Part of a small language model's weights: biases, 5527 steps.
MLP neurons of a small language model. Each row is named by its layer, matrix (up: input weights; down: output weights) and neuron, and shows model dimensions 48-175. Each number is 128 + 32 x the weight over its row's rms, rounded and kept within 0 to 255. Numbers have three digits each.
After each neuron's rows, "fires after" lists the tokens most often just before its 100 highest values on Wikipedia text that the model never trained on.

L4.up126:145065049176135150134097151123066139127105132145131176130095151163117062178151129118085117117149150116084143199109195162073148170151151069136109075118135187145133122182122126189142176188166151168094105124148051149164200161087082114118147179139094124142126153132128101098091142096061157124055131108180122156187101148149147106156110146129147109139132177165134134101135148121148122098139
L4.down126:185084116127129144116174122095133118141091130145095128174122129118108119095139137085109133154095108118165166124119212205196103104101098143141099160135163190121139101087141182168168163096113147138093092075112101142119168152090145161153129120140083111115127136170119068107120158142148147163161100135128149115105115167095140101084136138119159122131190186171143143058071116097149128118144
fires after: " (", ".", " \""

L4.up704:171097089092142148125109170135103138118123164154171113131184151162137161142164139059122189127183128163101122112128144120092107163177147160125121135120131138123201108139112138178152110148108121076174086163143106149139191164119126120170160111146082092149113137090161113155167141068044147127124176125124137097121144080128098135141149132090197154110129099137183054121178167155151085130085
L4.down704:110153099126076092131124119106079105159109091109113168144102172087169127166088039158107137141099114154133076122120135107150113125099069075138095081161143110136099128095113147152181175089121165103115090151138099126156116108106151123169133093115107152122140166123108166088136102116168129157119106184061127110107089118094121198114093127171101098130204169123144164070100120134146115174185
fires after: " (", " t", "T", " T", " \"", "S"

L2.up468:141096056115110127182147089088086114117109173144182130061143109142163151094167210104119141095199125149178125101143088124125106148165112128152079144130164087121113098144189105148116125142073124161100114139060121145132094147104089131134120153081119127148104130136137117090110105112165106146097150102101132124181096145133168155085178040082074133117143158149125150157116145187155100104087
L2.down468:123219059127156167141142123116123105118114161088139089104086153165130097148119153058122117148134105192127125119101096131133069086153131146121133184162128130145118097130143135081120173138129160165092144164129152131115153135160179126077116189102160132119121050161171107102145137173174122127040119182188153125151118124153137147146146123166072076163117146111137125157096167077079149075136
fires after: " ", " |", "\n", " |\n", "\n\n", "|---|---"

L6.up728:114127121162130101106096136080139058120166094179119102065120213108136131101154099098135074144112112110108134113087067131095074126100142137128150196117085099144178123158151116124088194144113138108173152127167121165123098083148129166228130129176093109144188193171174100125120150099115091193179145119130140121162095097114084148146140099118128137121079172145108081149107143107153179136096
L6.down728:126151085061117112095121164117087120107118064129153153122107101086085150106163140059138145095161090137138102100157166157174174177177097169107078148134156176083151153108130183166083110143094147136142165139130106084147151171099150087109105152098107117146134130166099184120190079191104198096121089087169162113123154214153125138155078167059120144142121089130161194071137098130185119136169
fires after: " st", "st", " St", " re", "cc", "c"

L6.up478:185081076137133086116104125118103096185152143130149211083152114176100150109129148119135113131153086136087112175164053167097126115116176169065107152144036114120108054116217132118132123102121163108133144122124156123118140139065137129094106090140129175138087046152148098083151186161196139152146153168057117150105119179158134133166115157144153107111132115142129148120123144116076142117094
L6.down478:131135132197071169076130129134105156154106094105110129099151163108118105248141113089161138097115120151119135146219152123098131107153147078140103165143123098122148126109133119151148135125143113114076151132090159159078124163137104168176154115114068167126164122116148183118079144082101073112086171103078117109151145067127154134124143103138161142189136116101182162092093178166115131165063
fires after: "d", "al", "t", " t", "s", "at"

L6.up359:092123120155180124208113141115092062144040150122145164122108143126100139131096101182160161117127127139126121131168137140165103182108122105127157176148118126098141138136145125124135046089172195172102144128112110143047099128131152144134162119133136141125138028067159110128185143181114101131113155086079173079125130158078079154150110060103117101124115150126082177109106137092176196106138
L6.down359:106142137123112150164150174142117124077122040146157056140120137119131156119170153178147136159084121143078122091106141146096102135091160147165148124091049102094142137093074140106178142195151125077139093121120122159152151145186123079131136044135180121103115129138141112109092152120122116053181090084131108161113155156092158132116157156110155132168080126107154163099096142114090124126116
fires after: "c", " g", " G", " ", " pro", " con"

L6.up422:110116161086106153142099161106094082064111175092125177167147145101103132112136134197068139112145119172151107122176176154116127066149157075109087113087108174064136212100134136076115152093158108131150183120108161158134167146117150138172172128124197167187156102075116074146196174085112105131129142119159164133196103137059079074084157100120108099140172071173143097176134099134129154060102
L6.down422:076112094157140088125099147180144159108164128082153109155131118171101133107108129128199091149075152092118101128147136177155114114123124128156185101159091097126120148117114130115146174184098073101151171154129164117108097102127129158087111118083197113157095091109136117116048164124134151144072143107117132132123121153098125164178113107103067149148236094108137140149113102073073127151130
fires after: " T", " A", " P", " V", " t", " The"

L4.up981:072159092115146107105134060098157143124106195118143141150138105084140166125097163098135163068119156171114131074143069102148084137126123096112121110108149132167124137125110157133152146138095108132094120148120099136106107118139098153092241129094117118122144152103163111098137153109156183110143092172170140140142131127127136130125151091129110143144150153090117053099085194132162139106135
L4.down981:122128103119124101132153118110139149102101137198115190128164117141085089087147179150123111151079172138185097098147036094103042133114142200103146163200110122144103167146129149135130116129213116145133067139136111133078126137153137143131102165115172136143111111150113138156207125135144104121088168113162088112111134140072077106102133159094106133127153106130126140127076148142161150165122
fires after: ".", "%"

L4.up550:207110106132112099065118143099083163165142143108139122146214092094116175162141126113135163101131095119157141113175059199146199129206077133090141170132133174117160125163172147123121152140162081102104123129117163150132131157122126077160131108088166165143139174130153164100097140126092112129117119210099147130155110089084133162125080120079119147143126109148161127119156197206117099144099
L4.down550:121118097114085169139202073110134121075146112106132143175114096097190099161164115118142136084122138112185171061072113151160097078055161140170110195167125148167172081166185151088181100116126082158106108116104105128102092097146118104104168120160087141167115086158149141126178182117099104111172121064115141175189134141167151086122104164102119167102096089149080086159130122120146168144106
fires after: " Le", " re", "v", "is", " Re"

L2.up299:081159105155139097115149121063074119136080110120148117039146196145126106064119172110180096181164145177156164102113176096154042118100180142141135172127161094144143121053147160169152130148134140142197109133130121131088135168113134137129119133129093202106130100176131167115088096105083162148136105156122162094077169134092126108098095134106141134157096181166065075106107120128174189200091
L2.down299:115188155131129177116157145108177081110131112122143115104109186172134067138128183155033101100132108139135096106131117140133103209093122139177135159140139054140064096144128137132091137148078117150103095118203111084169090100186155181134105095125070110137174162101147080141140122141183166124138177142141115167088146159128113065162116130139102124143135123106108109178067091119046152110090
fires after: " ", " s", "ou", " S", " The", "cc"

L4.up729:136154169209123074112115111069103072120099182130137094101116147092157204105105157129076136108145133153105109144101130157120146155126209140119104117169085162141133109113091178108090117154148104109084125142177114124128131027076148099130125094164135141128103171106112141102101151168062163177201128106126121057176115106053125095151075139105123076154157190169104142102076143114142113088124
L4.down729:074142131133067153126144128111106084158155167129194138109085102136100162117127139115113121153097127105180112117112126099145135147093120136072098126112089142118115118170136120080069095116174088134143138128159166117157061185155128112123159089129174144166156139123116069091171153169135092163114121116132115217140174140143147133150120176141140132103164113100138084074139057167146127148106
fires after: "ent", " sh", " th", " wh", "er", "ou"

L2.up698:128041168095099119131138163103174151115122085124164155112154140130175091120118075129086156119163120158136185089163154141162122217115149108131130183135142118081130106100096176099183189107138092119172106165153108127150151112123124121101125133101081141095140162119177101054112118084115124081092150185166182113132152155153158162121093114064156117148112124145146167125117142081063091130180
L2.down698:112087167098059144143147164129197202133123054141141196123137126052183113120117117094079118115149081137153134137141130155152130161130100084137114100119121129119104105090108169043163130118141053132138127135133091084113100145145124149143128118099092111126120116168145151149114161121106152128160176114149150134136203165132146111108088154130158098138139137194088157058101158155083098114150
fires after: " ", " s", " S", "cc", "a", "-"

L6.up122:178189101121110132123083214126066193063160140192109092104101052101101125086110118134147158146071163093112163085121153139122151124082110131151090134119119093073078105117144096162104165119156106147177100175103188124110094132135161112190156135132171129110129101183118116117144139083131143147118165110133138155115144178092155156054159055148076109099130108109146074095147148152144165182116
L6.down122:140102155140127138164141156130160182096103094161114127114120156115141168099100189117135150080160135122098112161056143114143125131083147091099104222165161130076181127116215158106127154112124146097128119108104084160055141115156119154086058127116092173186132100137103116128127081138071091098103103116158125102095147111111119099097162131056133150204159182133102081112148159142151089173142
fires after: "ist", "t", " St", "ur", " t", "le"

L4.up249:119080125068119126100095143157154071188109134080132133093220154096191146113105129165172126082095146090132130130125101128106138103134125127073084130157112187105099109120155179161120125125150052171124127084107136141137145166143111127143137148115169163168111142194122127094147114148181181119201159132105135186148089148117056112099141088164155107111119106151115093142104107119152069148087
L4.down249:138113083174130160096166115085096111145134134120118183105093160129132128105093101103115201125105130098139078119095100143153108135192107098172007131134106174165161101128135164150136049145103087111105168126126141218131111126200136108124122109096128149120091110144107144066129144116147156105156159122147108142123088128170085197112126158113136149162162165162179061148138070173154174172080
fires after: " t", " T", " p", "t"

L6.up1010:099136179145117096151091096095104156076115146103151141060134183180133096152207137117152066086115145170116117106127145118065113148143061117082098074102105216139157117077090121153133149111149128120181092082175118125131114125131145166134084150119142149150156096139113091181130135102139167075119135161121182132067100151165134090112126132141120166159134148103205091077130124217142180151084
L6.down1010:132140123138085115152139113107134209128126101122135204133128142067131110103110129094186118125092146106109107108123117159142121071180139178182141178115083177157094146116140148097119057147087076076175131084140136139173131112146073148140109115060108108130086157085145149054156159164153155110089104189151087130151123133132133136042163143109099130143139122189124127099138123103107121176097
fires after: "ec", "r", "c", "is", "ab", " m"

L2.up1013:138114137200225161115111155085140165175091109154128087072123144095167108120119103167156112126207127153112157111144168084109159108133142141120100158111129113104200114051115119158086160121124163125182157116174128155126127116142095125181099132138170073181160160099130124125102135122149132080087143151112188111114129116176165125077091168067131094171074129144143119090125099108150150159154
L2.down1013:146128105125166108171120147111127147063072091149053108109156109074198113135065131137100077166133111133093105144131135113131122098103145150085124142155075128196116162127151107097094169092123103163135113133158141090201075091154097174175141143224142098099192133080171093140106130124153159158085159137161182139136146157161092110126120142064161098198124133112167152093073115158060136104118
fires after: " ", " n", " s", " S", "ations", "cc"

L2.up562:149151119102175123149125095163113125138122136128139142130121129147090162129168156101152127070116144156110127124087156099117123130145061142106179155144160123129116141155096124172149160106090085122119124145118116163136080096159059200122166154122098127145089167156118143115140093120137073113073129118155134059090075095129132189136120117059117164104111162114136207128122147117099139112157
L2.down562:144189071119117132133107158119123157116084096089098136137104210106139177107130115102173184127160132150158105099090109074148102123132062125149192119123192081076117148125098165082148195100143119113108096087121040108170107150108186085104173160135083106118113160181135170031073083195128095135094123152160143144114165072174198104137164097137137147117130193186161102180151135136081166105115
fires after: " ", "\n", " ("

L6.up184:053132112123116037090148110182159167080104157174122089067170103152163092128090100151102125134109155154122080147110109137140128146157136089115081100145089174102162063210107162129117086130140129131128108164120135125172112171097134094157103101117114113145133142201158090105126112141129118188108179140108097148070134175158158124174117094149102084112124182204145154104131122152127109146159
L6.down184:132125125166135160172081137149157112093173122104145116177108128158055112116132155166094092178173100109116177107100123176145114174197069107115163148117116126194096116082116119118127144094143161087118150130141135087145123115161179105099149102113132140101080123159168122103104136123122118116134129059111181136145098184136132109141164091100083097096117097132135118157099127133134173092130
fires after: "os", ".", " ab", "ab", "o", "a"

L4.up949:097137130120098163159079183060126108128104082109116095082092122096079169112090087184148180082107103156124117122140084083113187128130126132125079150089153188093148098129099064160107181110119139111145094131109164124123101105166201101064153114171109130098151173148121070116117116103115158109126060074129146105129137121162137093082091156165123029102183162136109140120099126131139194106130
L4.down949:128142103109089076100080145165141180116125098116158157116122108099187140171109117151124148107096158133142122091081145119206115118186169130091148122080113139108112146167087164138107127131175095166110106165115103137154174176148084133165159158100173162196125138112122172160137146104135103119176097088169153103142131132093121116142134156085114144114156044099096106080102137158115108081087
fires after: "p", " comp", "oc", "em", "^", " p"

L4.up341:147083083094162094148130119149081090156070164092102073144110134133120078180104148095161130083122106144126170110099162070111113130128098168122127137198112113141119105132112150120129054110095093134099101139177130124168186226156138115091154114136106124143159134165117215149191110130197167103165059152182170130140094146158119131139132137114086161061163163108191149118170148150170154123131
L4.down341:206120130144165113106161148123138180146150085149131078136138164134125139120135152075190133136116111090133088081122145174114145096134125072153115081082069134118117115162065071085155152173156140179098135127121122172135142097163127136151164110063087209158129144102105101132120109130131166134168145068184141098152142090137200124112157110132064078099143088150093116074155081168122169090099
fires after: "an", " a", " n", "ff", ".", "if"

L4.up801:101043075114107084176148083122145070089114105172137089091128100108148147156139137119125128136189187125157128181102174066025138146106188111143102166091200132080122154136097111127097190152074158146104106137140136140148096184129116112172065109104139115209106134131141078102171217081157106141123087149145134145129158142140109121161111088118143132201091052145165114131117148080098207131080
L4.down801:102167093057128160107136120109115076178152117099111166158131112131156147150146096111107124166165133113093127102098080135139088143143109164085148190098091126164089163124160126174100119137138106144117149126121149225139117095179140130110186132147080127095062060146165176123114097094132067098122145202124130077109092113077135110158146117120169146091145169144112137092181096114125111106158
fires after: " re", "s", " was", " n", "up", " st"

L6.up176:190124153087133147119127096142173136101126138096088143127101160128135133138162127156071090127137078150141200115093083126119155167049140134072105146124163145149117168103176097144077059157135101103163156133169140122141132106148172112154086143089083184141175054034119085141085125165121120162149189134146144151143136132148133118110095096134118149127175124118108123150113125061134123155129
L6.down176:153075103143103130126093180077161109079116174139137128099134129207138145125142127125148177184211154090175054108160148162116148083082109156161142176153139069113169134110163137148120077103119140137097173172120151132127084075099096094118182098100106127124144135159146173139121102159127083111082164131150135163147096165157097147177157093141138129120135100100045104154141147117168098147111
fires after: "f", "p", "v", " |", " be"

L4.up485:107095143123104095140196055116090123190139142090078105135087161136110040134189115128163151100142106095141098136138095131093169080163097072092120091119153108204192162126153121170181148186124097079120168147138099129186124141054166172124120124180132094099138137077128115183125152126105084142123106149160102140162154161126136100137128136118119101134173139144057092124146101159127084151093
L4.down485:124124114097193101143116178059156149072152123116179133087136071114107108071153126203181052104069115142102143184113105116149124213098085106128155140143143173185151104133092188143147157192123113125162070094174204121093136100141141143118123123138148186172067104133124099087133125144136096119073091110145091131156121101121134145169111153133137185087144073136155171111059128090168148110147
fires after: "n", "b", "in", " (", "oll", " be"

L4.up281:079163148138111163108187115132142191090136142095115108135160159126066098121114122088101111068119157144117076113136118102108170205110122133097120123190101121112067130110165113144178174157189075096149130210116098084105114168109113162170089084175147198106121151111132175097184142120135194126158099146178104108146185090150166126124081212119067113126150155116121225155093130129132064192141
L4.down281:154127093160138108090124094136151102166053097162140130177120054131124092112155118162128204204127125080120168130091167227115089140063107141134118107093072109092160144123108127120110066141100160191130131171117148109158111152157110077148160154090148049137073144101087126120127132126137120126136094105124178119149149146128139097178160097073153105177074089117123144101132117111146166139184
fires after: " W", " w", "ow", " h", " K"

L4.up582:109120063094094095126152129134115136074120184127106145132132164082166168075152174115075134082201119111162120139101139141115151154082001101079086118140135109160112063110122108156093178104094163110144153098140147159122136159105115158092175121089148111177128147191173086120104109123105102148141099145203116137108200121100178152161130121116145109165123187138083082101178136077181137144159
L4.down582:149116146105145141087111116188099100110113148145113136144131123143174091102067159096139128179106144150115124085156135090115152083115099111108133131101131147191131095102132111165110041153179160082115135103162109152098076196160136177140183091115149078228147117126146147133081144108059145130078162116147190044147140147154089179115135106085067156068130118146141126130150107188165106115092
fires after: ".", "re", "4", "ur"

L4.up593:107104141105100033144103076150120108126129099117150131115200151140071069113147142172095130119139106142141126192133114072126179132194143088127150129112139165217081129165090094104133130120120110160197117140131128086139164122050163081139135075204167151108088171119110102181101165115133055096179113128161097146099125097096159118101114109158063114121123103113143085154097166112184125072075
L4.down593:122127134244139128067157158096112122171157161140127193135127154084130143096142102119090153136179118156130115141104158189103152060125101139152102112106143080117103128120165128128180143128148109149118205116124069121136109092126059144118080107112123144130108145055198104071152077101175100105125081089149136086127128121150156105173126053136111077131141096167159096125138129192126147140145
fires after: " d", " D", "i", " res", "\n"

L2.up406:133150126099118148074124154117075108146080148079139137176160148099130136082140111082115134142155151081119071055120141102133149167130052125088139102149088179078103096096102067165113076114124117160150127106180085113151178169102117099137115167147140120164119159142160168080137063137144091179099106158096123114137095079140116161163110154115105183143189140107171120098156139112153098207175
L2.down406:133090149147156151097154089140105127038148164181082148148086118147160114132079180108143094183092060125127123137099149110069128147138152144143076127146182147155135133186115108115167223143148132131096132148121123083100141220155154096136144217060150177112193081138162120121185138140125113131122165181113081139119193121082140119130135141166156113090116065171143128141115127164082117137097
fires after: " ", "."

L4.up77:122107112069096160117122146123093109088173129123144205076108110131163075127137147130136178057145171120161105077146073136125137141128100077119156155157122160133153101155095156089049163096134108142142129171133131161162176092156154162200127110054209123136162130092152151158132166153129109178103158163134116119118127138090135064100113116071132176105151107129079132126103136089136198131115
L4.down77:122115116169106162093166152117111104102109110150113136099132132140139127168091121123160130098139148154124157089186090118107092125160113123208142117128068179120133125173141161167077100166113125112082162141145123106126111099122084130109104133163101101094133112125164207145150133089129182129133124116149145094100115105134157124130075216127093143119150078146139080151099075141094097131135
fires after: " f", " p", "re", "op", "r", "v"

L2.up334:100124104166100127120113100168058153147118184088152172098095137102136149082098145123052177049166113143115164126097133113098087103080205144183142100117162145134136094126122135050097119143094120152111121167133124154119118136108116160153175049165176175152164225119106136158133101111123141099169115103091126146158137157171129103072104158134083165175133145130125145148107147154129080099077
L2.down334:152124133168166151101119128076113161130100144051102117152045186129143088151113166140139134071110121175078159100161128147084144169188140148186127101129181172110122094103166135075095153122113140168111182091106117113104166127134170075107157134139162092105124099152130103146089129138144104138154110166118119124112132157110162134101132162167090078180188144066160129171047148117077146123130
fires after: "0", " |\n", " —", ";", " |"

L6.up455:155163123095180156139129116116151074107175168123108078178154082117126135130152094098110107112190144168128076130148098167141128112105146123122083140189155090156105092136160150152062125140136146127140051114120117081112089112107124126183146158077206115137185149075070144114081138176137104181144177132150111128119076156071119134105085077103175165135178132047131080180132142084143153162119
L6.down455:092144144100144114169129183105133112152136127095157159055139120158093166120117149132077088162115137162133114146128165197095161212119077116097184194125122120150184163137142113128111102134066107162128144128093089107164175087086112121079087102066159134097106085120105135132133129097098087141091125155116133150143097110104160111089127127160120109142184128122161148087086112132085147126154
fires after: " ro", "re", " pro", "es", "v", " s"

L6.up198:147142118148138124121164110154124101190103136107164122145070129111102092171169092106087131091127108154159088123074148169104132129102094156115112136215194143161139206126149112107108097114091132159175119135093136175125113129068046156153151140189080145118152131144094170166145180120192147135104063151141152125090141122127145147159178096116153098116134125142071065109130118117123150128117
L6.down198:107076121123132108125121104198116132123193200156140091136083066121161188093177135121120125095127110114137110175086175062151106124150151122206151157073191059159107142127154141123101202158163128096144136127170083096145113133140151155117088147075152120103075157114156103085147159130141112113181111132091095151121133147170141086147105116062078117093077095092153117113107076117146171118146
fires after: "ch", "b", "il", ",", "ol", "n"

L6.up209:088056112117136157080118119129068149162085085124113063148145164095097110136166146114137171092156158108135072156061102114151146077105131132159136148112121068142194151188124160198107116119143104097127130116122130154110131117152133066137130112110169122110162124148150135112125099156066109119186117131143130056143123142117154168120150126180133122125134136062107143101138169170135141162146
L6.down209:088199162126153143133114068118178101066066136113095139125081111086161146151090122144114148185100081135118184129164059050089103112112103110103091110138193126115118135060124097076150093104144145153079151146140113103141153096148112178137067171132111143134148110132092106069134136149166156080128161124136091143133105145093126157081047124144156117082113110131171088146104146134196097082140
fires after: " f", "i", "f", " F"

L6.up584:114108083143146109131167138129128141116105174115076123135119067105138152150070090126127123132138124155146152120113024132121109126095140154152170137106097120181111101161079132073158091139130072140060083181155155157168150130155102116125125157096142162134092085126170145106108149090090147140156136157120151091165101116134157132201094113156103117183121108130182102055123114133117055121144
L6.down584:150140142159121174081094171120179168079100075063136144116115133138138123076154173186073155151092182158137158139099169166116107114129049082169069096097126125149093133109134048115172156205104136069134116100074103109115144070124143170166169097209095160164127173106114052092122129126091172166091142130131107141118110166126131054122099131115148175112158123186064113116074121144138111130132
fires after: "le", "e", "o", "l", " He"

L6.up893:170139121086118077085158148088116160089141112168111077109156152128131197176142099135137191188205147150097071155127126068165112143078118144129159149183106104120139116077151113117169164113154134135117114163110119092141125141147084066074113175083151172071073078138155121139072137108100096142208111154084173112114066051125180123141117165114055077131075103147114133086108128183141126180125
L6.down893:086089131128066113144079130138113108184112167148151112215090073101046092137146133139146144073136136109209067124146101133120143112153118140129143161124142129099074092100061135097183139164130084146089100156081110165126103127135137092191143107101137114156149124164089092122132183127125113204086131129162131137172162103164105158084156171104143079187185158062138083113152127139080192120097
fires after: "iv", "e", "it", "r", "o", "av"

L2.up496:118169165115156112120072123126058107109146109179117166089165178158068130123154171167067128076159178074112161178087167092083124150165126164139114168071137194112111122113069123130148159095128166153128181157153137148124108159103130189120142149152154150166116161153105194136186096143173118167151141120148137111132096140118111054097144078168086151153115128124115104111079147122145123105127
L2.down496:049138147121137095139137139121077151146138084147102160138201094107091163147097174145086136105195129086155074174167175116054115128189174173088091152102142161132125128132144165174133168129099119136113179106184164161113140193065077082117149154144127123153150103100107143100138072097131078145139168116180117106119094095148118079081130081171087153126111166148134153093107124166139097112191
fires after: "g", " d", "in", " D", "H", "r"

L6.up993:115072067146119051121076183136150171106101121178108107148110107117138136121185111121147107115097170120149108131112105136094124115193144140082120135192068180164101104135163169202156130164118112124109132127091084148120126109141135165155124066120118160095120081109142093120123160137129083156182201116102135102070108162157143156167113162088116119153161070130095132127132173125096131128089
L6.down993:109103145124092128094135128100175114187083181089103100107106134118107184107066180152115110116171153094151119102096169086135085147155155140147073070092151108125189174139161081121149143146077121144147107156133176163174122129121090126115092115128119110168170168181072142129128079101082157129133140049149110124140125101187120067055156115139109145173131064118092062104159083144149181086155
fires after: "or", "b", "ab", "m", "a"

L2.up403:138143072125122096134142104167132136162144122150174104086159142106149125139146095112118133162109119175097086152104138139126136124082182148174154114171138126111160203064111135142149147133121005100147085196104181144192218169126137074160070101136175134144078116154148116123145148097116139101064129143132091144211113189154107115128117095154142193157125100155138138095115187208153100150124
L2.down403:100089120140084124110088104159171092133129176178129101112134135122127162103151088139143184153101116189123093154116132139134141171114079060167189112163124156059168180042082134121137084108036079105172090199088180126200181198096115107130105109146128195173095143181172126099113128111127149099111128138124115143127164173149111127099152133126181153166155131124075127172124155167126083068064
fires after: ",", "ed", "s", " in", " of"

L6.up680:136164147103141064131087096127096096086088119101083130124124213118156127089205146148182142096153159093118135113103098114134120100131120125140138072168090158152110136139116127115104106104187138139146132110126068075081117142157131111166143144117087196185130111121168122101095155143176144109132146111082163157114153122149117073104155171148080118121133098080152121156133168171145124166128
L6.down680:054146138193145231163108123125120110080162111129102130111142105143134119096117107117126094092103098165153147171175151131126114109134130143100088113122144121090168180094100122148148056140177141146104110070154110095094132132094073125116104128132158133119130122101084116078110088157158105080074177085122133101100094111124167114153136114086143108136146134134116142144152181116127114141076
fires after: "c", " c", "ec", "is", "n", " an"

L4.up961:164130067161199137078101149161064142117113081121160158115107165184097106108144081117114126176150124098097166099139108165141092120100148127098149129131127064091127103175121128171146143151133081179150091082078121149160159143121047144150158159142107156142119147123188103078082144079125127127102105169132160164139131152120137161241153114103155107139104146059146128107096126161180172126132
L4.down961:097113114060124146121093108084117086054108122141161102145116132146121103133139102118100192079128141111144079124083134066105156117150098110133184129112127164123125166103112161107086053135163179126131137152128151104055108169132183088143124118150190093121124093133145163132179102166083115162191079136157121150163120186148106144173055145057139117170090147127170145140127111100130116125138
fires after: " re", "c", " G", " f"

L4.up271:177153112144108194101105138175056157110133120104177153110099145116154116149110150058109220149162083135114135128101125127135134116108079158100165121194099067114158085145173158106172134140121085146167136192100125158069095137162081114115150134191155098131119134069107145109156121182164170106147113126117108084123185146113121097086074200157129136136158097069092139123143103205157140161152
L4.down271:148155084118158085156110114129107174107133075135114097132162145114106134162160132149085118133166101123137122145140192102046153093123136147120100075161170107105116184127156127094181112116123113093170099117182130172115139130165112045203195117183135148138141108168137107129144108150092094194110102094189180194036122135130109110096144196095156130136154084140108101096153116122169139131137
fires after: " w", " W", "ow", "w"

L2.up197:106123129215128158089121111117153080106174152128129131086107072099073185132169102097115101106106151098070178063107110172139124127096122193087176122121134159042099144133116090168138075198088170159108082111178090141153172088165108121172177164106132113134124087110116134124159102197172157117108100171088132131141058069134124167120125159152160124178158090135159209142125108086162157113150
L2.down197:095143134093128083208109109088127090115096064129111112153111112165120160168163125163143139151093166150103099183103101012150166109194125094093146119088117106138105175160075112099083118137183125111117111190150133102122154129133110130185128084172135085158102133187178161116134110136130118105056099097112143197125120128103139162143191166146101185104103093144106139167156127080077104124130
fires after: ".", " e", " l", " w", "r", " r"

L2.up758:178128124106158098180174132092067124128116090148086132084106114144088107138152159090142121119135143126129113073144101152196128124054113185108115139142161188114152108123076080141126132053152174157071154127206094101206116162122112113146130171131181199199115160135083102138153076126116091127109108140137164073141148152146091204138115034094108102139145064097141119076126109163169192181138
L2.down758:128103151117122095157141131126123164141146115100112098036099071116120126040134118105086118112125129127162143102134138066172127085129086135099189099164157170085135100102076130146159100075147123177148126124182093102192109108145113145156163130120157173169128124118100122074134095157153124124116161106102149115165150115144161139115115120104073131082136118124065157133137109098099103141137
fires after: " ", " (", " =\n\n"

L4.up389:214171086181100115121140178132105199080144176193099148163167131137129164088152116151141133095123143111111138149126096107159123147163112112132103085165086150117146150172165134151171094131106102142074070052153174054117111015074098093157101146096149134119106183132090073129107208139151140153206126145115130141144054190090146156139109136135162093098132118081183176181183122116108133103132
L4.down389:140086127022208089123096130164136121173121106123104166157110109120143159097120070149073158114108097140125129143151172157125115127119137153133146167138106136182120125130124137112147144093125117109164112184064079107185111171150188155142110159083118093119187139076103139056091084141088087172139136131139097107067190145064129116091140184143092103106135168085162105138085101139111108122179
fires after: " pro", "em", " f", "up", " Un", "es"

L2.up301:106097127160110111132108195114137100134154105155114158124164171092118146096182135162084069075099171184132138106147170144145155169115108189113087126140139123106130117131136111137158187104106177095149129089148141123076113124110166105091154086138186110076105131093118084105119102110130190060131104145118118103124040088137084107142072129183158101118126134120099131091079158163133140130133
L2.down301:116136114151153107069122191127157112108149099118114156129149163109129113076120163159170133101121174155131145141086111096099093151113137126093090070132143176144136156158114169176169140169171115123123144128115170065094123107118196086155128123134151131111118077132097074111145140155086141144163082124175137110130155145106116072140147099080067116135103130078076051116107074121132108120151
fires after: "b", "r", "in", " p", "oc", " f"

L2.up1004:107086141137151131140121098151108072136086177112167105135133146095157176119106116115106188109110191139169137137120137158135159105128107098146085117070173131125169109100173118149145093134154119135101197128136095184135148113118111153104165108122118139121121105093166084108120127121167137185139099103116139056188109137066093138172085086126125151145123157157151109170118065152046100121127
L2.down1004:173169135084099184151102077106142116102112097143111149070119105111058131101124128088139146145118116156156145097132118087134083119138189176137154122148112149134146088147137098056064120147126150147162093111156183176105143143102120123100103098123121133148087154155130172077106107119093124111122222192127115118114147145132172121103126140114162137027119133132115157146139151092094169122129
fires after: " t", " |", " F", " T", " "